config = dict(
    n_layer=15,
    d_mlp=704,
    init_std_o=0.0,
    schedule='wsd',
)
MLP neurons of a small language model. Each row is named by its layer, matrix (gate and up: input weights) and neuron, and shows model dimensions 128-255. Each number is 128 + 24 x the weight over its row's rms, rounded and kept within 0 to 255. Numbers have three digits each. A neuron's up and down rows have the sign that makes its largest values positive.
After each neuron's rows, "fires after" lists the tokens most often just before its 100 highest values on Wikipedia text that the model never trained on. A number after a token or word is its count.

L9.gate697:146136120114143136143138125109155131159123173132127143123075103150112164131178121164148089136154145125136114122115144076138120101128129126156133111107106080126154154136100130102102122163147139125116112141157114095120097135148143139162116110143102127164087119142188122099132144115126133149130078116147142103127129081138104141098176121125142136106177124109158097159157094109160134112117
L9.up697:094117101106125143155124149132134141100095111140091122127089144130136132125114142130134105107124119149092092114130104120134101146120150133102100173113106096140134140135135153117167133114122147125134141143140124079087100118111139117123102143121142122102149146132119136101107138137117170062137121145109159128155126137149077145149114127120083128122141136089182118151125158137135118162132
fires after: "\n" 38, " the" 7, "W" 7, " The" 4, "hi" 4, "ve" 4

L7.gate16:160146091088130107099138127179133130142139143170158098132155135120106131118153124117137121105135127109121163143116133121152126132134131121151143140111156161169157083091129148134169170095144103129112081144155121138110145109113130126137156125116116125080151147111169082131176121162182141145127178103178148116129141152155156110132136157149126158127137159162109141126102156094075099093132
L7.up16:109170082123094173108096118093125102141133130129148168107134145135143133111131176119118151131116107126154136177107120126121119098145130123140131126127118109103134144205132138161151114121130153178110149059136137139069171120142140173102105097130171103119163156127119140118120114129143119152120158113122129118081151112128159174128143149075126113115140102091149133098156111140141110096111
fires after: "o" 14, " tr" 9, "e" 9, "p" 9, " Col" 6, "op" 5

L9.gate540:127110125112166132128082095164132160078160087169122137136109125110143139151084135150173132132128132157110113068156147126145155114159103081119134127076136129104119156130095108128104112106134129138089124177144119100160105113103197096129117148161154078120091128157137133172125161124118155151131129117159153148145137139136150102154127134115176110094145114137175128067133100149088118137142
L9.up540:134097116146093100099104125113099151081147159151136132108107135098155138170128167148118137106152119176097086158155117130122076123129131124123104136111126134105142132140096105122143109069168112108122125134140174146135116173121154179135101099100122145119129160141135128111102110149115149118152152103157091148157129120145119108163122132067104109129099111098129140120129092085141087143141
fires after: "s" 62, "'" 8, "un" 7, "les" 4

L4.gate5:122129070133063127160108109125107121155097101094142095125129160133118114129139167109094147133143148125106154093136163118084119142167122081114120169098098081143100143127163141119094108124150099134166134122112130145126128121096115110130070148102098135118140108124098110116144119118095091166103171128160132147141115125085123157175154176108135103142122117128093135096116095101119109117121
L4.up5:158121113112161126135115111119156140126125132141155108119097126149101169125127123094124112092130135101149093119100151138145125146155106090101103138118122133112111161106132118119112146093135119149183149159121121098170125146158088142151121083120118121103125139184176130194126163113127091141165121093127146119124143099144146144115105142136175099161110161138144139100117120075132097084140
fires after: " " 30, "s" 18, " p" 17, " T" 10, "min" 5, "est" 4

L6.gate190:161104120128100121138088124144116095122138145113125081118110113118089116122089146124134115154139165130109133169142111145116126136107072130066097135112125183158147100116080117110089144161152124112142158132133162136084135121201115157113114129114124119139079121174120134189109156111104130172132160119145142123162145121133110104151094074087148130145122085117138130135123115128149118088152
L6.up190:158137079077170126116127090154144127132142117161101144145072108146144104114126146140100146138086144172118092135085142121119126109103104137064147148092090175128142122104085148128135134109131139103127128124168130159090120128135165127115143153141125130161120134162113133131129165110131090106153135163180140141141160138149105148147140111101140155100139103139170172128125107112099129098135
fires after: " D" 25, " Di" 9, "D" 8, " Go" 6, " R" 6, "d" 6

L7.gate190:127080121125155121116110146131151148132111119132115105185120122100123151149122136090171116112131126093144119155181198108159109104110130115111156109106130112135120122131086135151160143141125140113108070148113142108121141125116131123132136148102123089159117155139173161137120102089151131130145105142135160121181134178164138104158112168114154136136162133111170112134102101170154134110167
L7.up190:111163072150141145154123142137129166116144113125119138097168165110149158127136163150155125097138158130117141114109103079141150099134136109131110173105149108163149061123132102152156150122119107134132125115118106126124093149126079155113134133148161130109156121113158171103092114090118128137133116155125175111105115142131122106104112132110126163123136133136105165110109138138162176173127
fires after: "A" 17, "ha" 11, "a" 10, "M" 8, " mi" 8

L9.gate489:184131114118144123168098113144112202145136143175126136135117128132144128149077115139097157089144125142135164146100141100133192115132147139162187126105121147122109138150078115129124133180144128108148126122170097109131117117106138106166129153107102100126117134118115089100113120143102108142118118116155130112113122106115220108176150145110128147107161140133116124146131086088101151119131
L9.up489:091116106100148126120115134127138162076140164103109105127135146142145133127109131166159127102147099166106128147128141099082132121115148089101140143079103168125093166098092106147151128054165187118166123139103125137133142185123116134121152101146120141133167134103140140130114140108130133125117144148134114147139099091097106103135076100068141144093131104110132134104129150103124120127173
fires after: "s" 61, " S" 20, "S" 9

L12.gate469:144126105108131114125127092129149101152137106134114101158112142121138161147154106174128101093092096145136122112134150155138099135146116125096126125090066129155101159107093131151111114134122145126119124130149146160080159117147145123151137165127108152109104131122122095151162107115086123134125142135107132128113180117155177172138132111122130110097122168187127088104088122125098085111126
L12.up469:146150124150095137097062122112156083136109136128079063158113116174159154157123123069172107135108121128149149130131169118108129120169115140129105112110118141087091152135116114150087113134070131132093108093156117132115152106128143111131118147132143160124106174153119173121102107157088167143127147158112124140132134145139119174144146139120109135096115139156137153151121145122150092110117
fires after: "c" 20, "st" 19, "f" 17, "s" 13, " in" 5

L6.gate129:125160162132133124107139101127124102133124138075108134124104095159124136103134172150098133152134122132100151143146113119111120154118104126121134111100099141113146118133119058151088134162064105134144116169131121182131139144116139086111132138098127130125120119119127135122136171104153113109095084149114182111123148120143131147131105123150152158105129133147145112148112103160132124097146
L6.up129:146151167147156142108118111117147141138158138088122116134153071112160135101110140138130122135112104112119167110111143169077107155154140094096129109151118132105170138135102099142127123127145092138142162112094148136108076145127157112073087140105093117115117094135123118138124145106107143137107124134148173128090121137122139121152099156164117136097134117129135184137121102127128112135130
fires after: " G" 17, "g" 13, "go" 12, " Go" 11, "G" 7, "bor" 7

L7.gate675:113076133134090118105164115154146138156114122137107119162126089114141095147091138145105154157141117137148107121102156146144141123136110087123133141151116113140123102139107121156153132157148127170138127123114113149119121113159103129107114129080065095109136100132115102172084173120123116141163123143153108151147133137124144180111151129169112108168127148171158139151156125070114152103147
L7.up675:181137121122137149143125129128137137140097153152145116111171103117138119140066162131118135086077101134160097116117115156126147127082143098158111137160152111081128174153127193144107152100143100161159154138112147068131126121130103158140130149151143113106108153097135182141146146166116133116160170117149155139148142089142179164121097105162151155160136201112126143140108162121129125126100
fires after: " " 31, "s" 9, " G" 6, " p" 5, "min" 5, "rop" 5

L7.gate417:151115123135155119174153102166169141138107134103069089150189095153104125143155149135092134100079155131125121118173116102162134082107164148151147118091117125153131128117110119135102116139114151117161135138146101098123115110160111111130184128111076165112111106143186060147151161116137096122146114118142122131103119107113122093131158133135138144117148130134194125142145148117109097090135
L7.up417:165097097135161086161152126131158151142126077164117144132140078169055122147145149147117123129093131120145125125156108121156136113110132112171119114111153127112147124129147111153110109137140114144155116131131118108129110077126134095145183136141094144130099086130167134134153155139101098104146084112129111130092100146090079083118121137128151149125147105089167129129171130117138085110121
fires after: " d" 14, " Bro" 12, " f" 11, " w" 10, " W" 5, " car" 4

L7.gate617:178106116100106134162135108184116109128096125091123078141146077144138133102139102148118133120147130116152136133111129137136111088136134134106077077111115148167153150099093148120119150163131114143134122147137134116100098126192146119093195148166158155167102143148144132128128136117119140142155161133159125143108158147153131115117140124116120157119152138166132110145127111129094155173164
L7.up617:134105146160128149138128131113129139150119124144160135108103088163099119143130144105126162140137123153103144156095139140173104140110079126121122108163101137147168128142104160102092130159150109191122098156152128099147139151121146112119071107087132137131080131107122105125139122168086120094080082124124137128066113127083108111132109136131116122128173132103093136133151105090092165170115
fires after: "b" 16, " sp" 14, "ab" 13, "ol" 6, " G" 5

L10.gate673:165167105127126140150131123140108087159090098106130113122106128115109108117146110174104140129143105126116103122171133149135120171122111185133114123175107145103130092135104133117156118113107172133155115119139137151143123126124183075145130177107140114126077094144102114130096106103157062177089113148136152087120158146129136148126140110123117118156106123174134123148126147126136117115138
L10.up673:143149121124126130099129130118126169107113121108099073136145156140076135130153104121143114145130084130162109104119130114171148116121153147133120149140127153119089135141139082092163130184098105134176130143131160110174172103076114165167145120125107120115147164188135093110124137166147143143103140102131118123131130154127158113138120118121111152169108137147170137099073114112172147137122
fires after: "c" 24, " p" 23, "o" 6, " G" 6, "P" 5, "p" 5

L11.gate531:176156153122118104154108123137135138148128096112098136153148134103109149120144147151115147133111097095138149127168115125117127076139113143099122143137118151090115133136088141129108115155122149116137114170121143145121137146138166106131166161129141132122124183129101124150144170094135071117108156130143116125117152147145131123126127147132137130145115152164176101089150151122146102109138
L11.up531:161105105137120134136157112126103131159082125109111072128127131097134162135129134127079110062119110144184148137122125168140132102130150128145112110149149176133155119123135162107149126142102131126173096103155125113106108145122105147129114126128127109116155161106137105138157098112104118115063148152130101144109136143139128136113109124117157170160107155134109137130105086077102116117079
fires after: " p" 38, "P" 5, "e" 5, "te" 5

L7.gate363:165115125133124088078130116106084152101160127123115127121142121122107144112106105125115089155178146146138110122148130093128147118095106146111115123120107165091163167095121094142105098130110143112126119139077132158121192154129119135143137137104139130144119108155144124172180135114109140159137153134162122147145130066126156098160082126127092147120110149113127158146118111117169080150134
L7.up363:153146102121130101118116103135127124117116157145074189133066105143112144151101181127136112115119147116105132175164153154162111093133121129095184118133114134135150113137131129146140131145131096149124096135080128144104141132127137135178147070128120116137119093166142111095147161103105177153156147135153146136102148111140161130114102173125133204156135131141159117146123136120158124092136
fires after: " d" 39, " D" 9, "d" 9, " gr" 6, "k" 4, "ar" 4

L7.gate287:158162127126145099128130113163139111134093097132116075131164137096103089100144114157091134093141165093140132135164136117119128075105139131096119155143141133135129134136077166143131120175124142122121088138154118131122088154131166155103147136101062155130113139140143142166136121110150118122109152144159128126114116117132106119143121137105173131156110100143114124117131132128106143114116
L7.up287:123131101169139135119131149128127110141139090145119103147166126165086142158127143130066148080139156115157150127152102115122148086098117128094140146142163142132093101135101133128127148134140118143100071141132117130127165161116152127126125132119103146157138158159100109153157156087115109123162098136123111154093112140123112141102111105107133148134098155128078152131135118111151118101086
fires after: " W" 35, " w" 15, "W" 8, "or" 5

L11.gate156:174143140116070078118103128128117108123133141089157071124097129090090156113148129133101139142129117126151134108159126093137114111127158139173130152087133154139131164188131110141135093118093145131148140109146167148113114165122174109154111132087143102128089108134126114112125140156085116121124163121189116156100150143152160145114115119123140138108170130175166116150112155144142107161111
L11.up156:126122156132108099107139098103120125160100128154119108111112131181110148134123154123083131120131123141128142122150162118145158129086099104135079165127131137086130178132133155106179125169110132118168113096157151133119146126137150140101134126125099108106125144146130140162097130160133113130115132135108114116095137159112142201092167125098099166140145104180111121144105168177186102133123
fires after: "s" 27, "an" 7, "min" 5, "c" 5, "pe" 5, "lo" 5

L6.gate662:114133132097119156147116094090119104144187108127126056150133187128121144109086107152141139085098144124098146134098150133124137145148094113075130109130117125134135125126114133142086164097119115127123135085181164158098130150129187083110119092095142117113152134138034103116128105119126114132119138154124131120124130134134151171134093141148168168156148150104118160134144161147145130161159
L6.up662:100114157142134166120166144148151131132155129084130089154146086186172115104116098106131098123118152136147134120107139120098129155133121134122172119115133133153131146124130112102141133123148137126126123126159132151115082164105111118165135157117098060043165154154152160113128152113119111133147094126166154113123128133131144139140072091178146123141142106137135151122103140129114104130149
fires after: " Go" 12, "co" 11, "go" 10, " po" 9, " P" 6, " mi" 6

L7.gate113:183115115087122109127154103149156062089074085121134102132092108182131101147132114150149157116152148095149165127098118135120134116141119144138146065122123147140172084128091156136147145147119101103123122126158137144107110119136096156142152117114105143129096095122160152145175127142126124121152135106118119135128134139137149152113117128105146131126144129168146091132139126146157110101182
L7.up113:125154118157135133144123139142138123090160134142145135125131097165118166121100111121158149112136111109117135122143137100135108151165115109132109132126104165157152064189157155141177138115131106117151097158157108148117086133126146132136142121095101106133101103104145152137146097144107139126117129126164075097136117106132132168153099111134149114097171138133116107116170130161114153125164
fires after: "b" 25, " d" 8, "ol" 6, " D" 6, "vol" 5

L6.gate473:155152132118109115083130093154121144122097134147103128162144150114137125089132142148157115097139122128149148098120169100110097151094120128092130124129125136148137086115103145158149157142097099191135140128097124133127088135137142115108142119063084176180129177161137117152135090163130149105118118146158114119127132135154106164177128137124112152158176114134130159138129105113085123137147
L6.up473:155163136117139109164153119150116128146145104090140148143138085118113122128132103099161139117114144127139137160106089127099113115133149149077139107098131092096146094167128139143135114160104111143119118075088142142153131147134115159133096122148122114082076128119120151112172105164161125130145119152137133132148125058128142168103108109123119093130110136139179116112131141164095139117124
fires after: "ch" 20, "p" 12, "lo" 8, " Bo" 7, " tr" 6, "if" 5

L9.gate172:158113139135102099150115159142149126107141135124120111094132123153146125127115108155124116101127126119137096142130168132100170121140134149156112142100154153124104129131144114104117114145129118111116113147146112106115170119120148142127114124111119152100110082124120111090125125144069073153147130173114127139080140176104135125161120109129167107111141097154126144136124165107078103125102
L9.up172:120154105141141106172140107099126135118097147117096136141128131162156107101095148142135150047140091110157105106075091119140141105127124160103153099100101127103095139149116129082127153127134137123128123118114128128094130133133120116110138137121104167146118133170085135131106098160082111132151163144097134131113125128128136146105116123131104138103157131106094127167122154136145098133111
fires after: "s" 29, "us" 6, "c" 6, "is" 4, "w" 4, " C" 4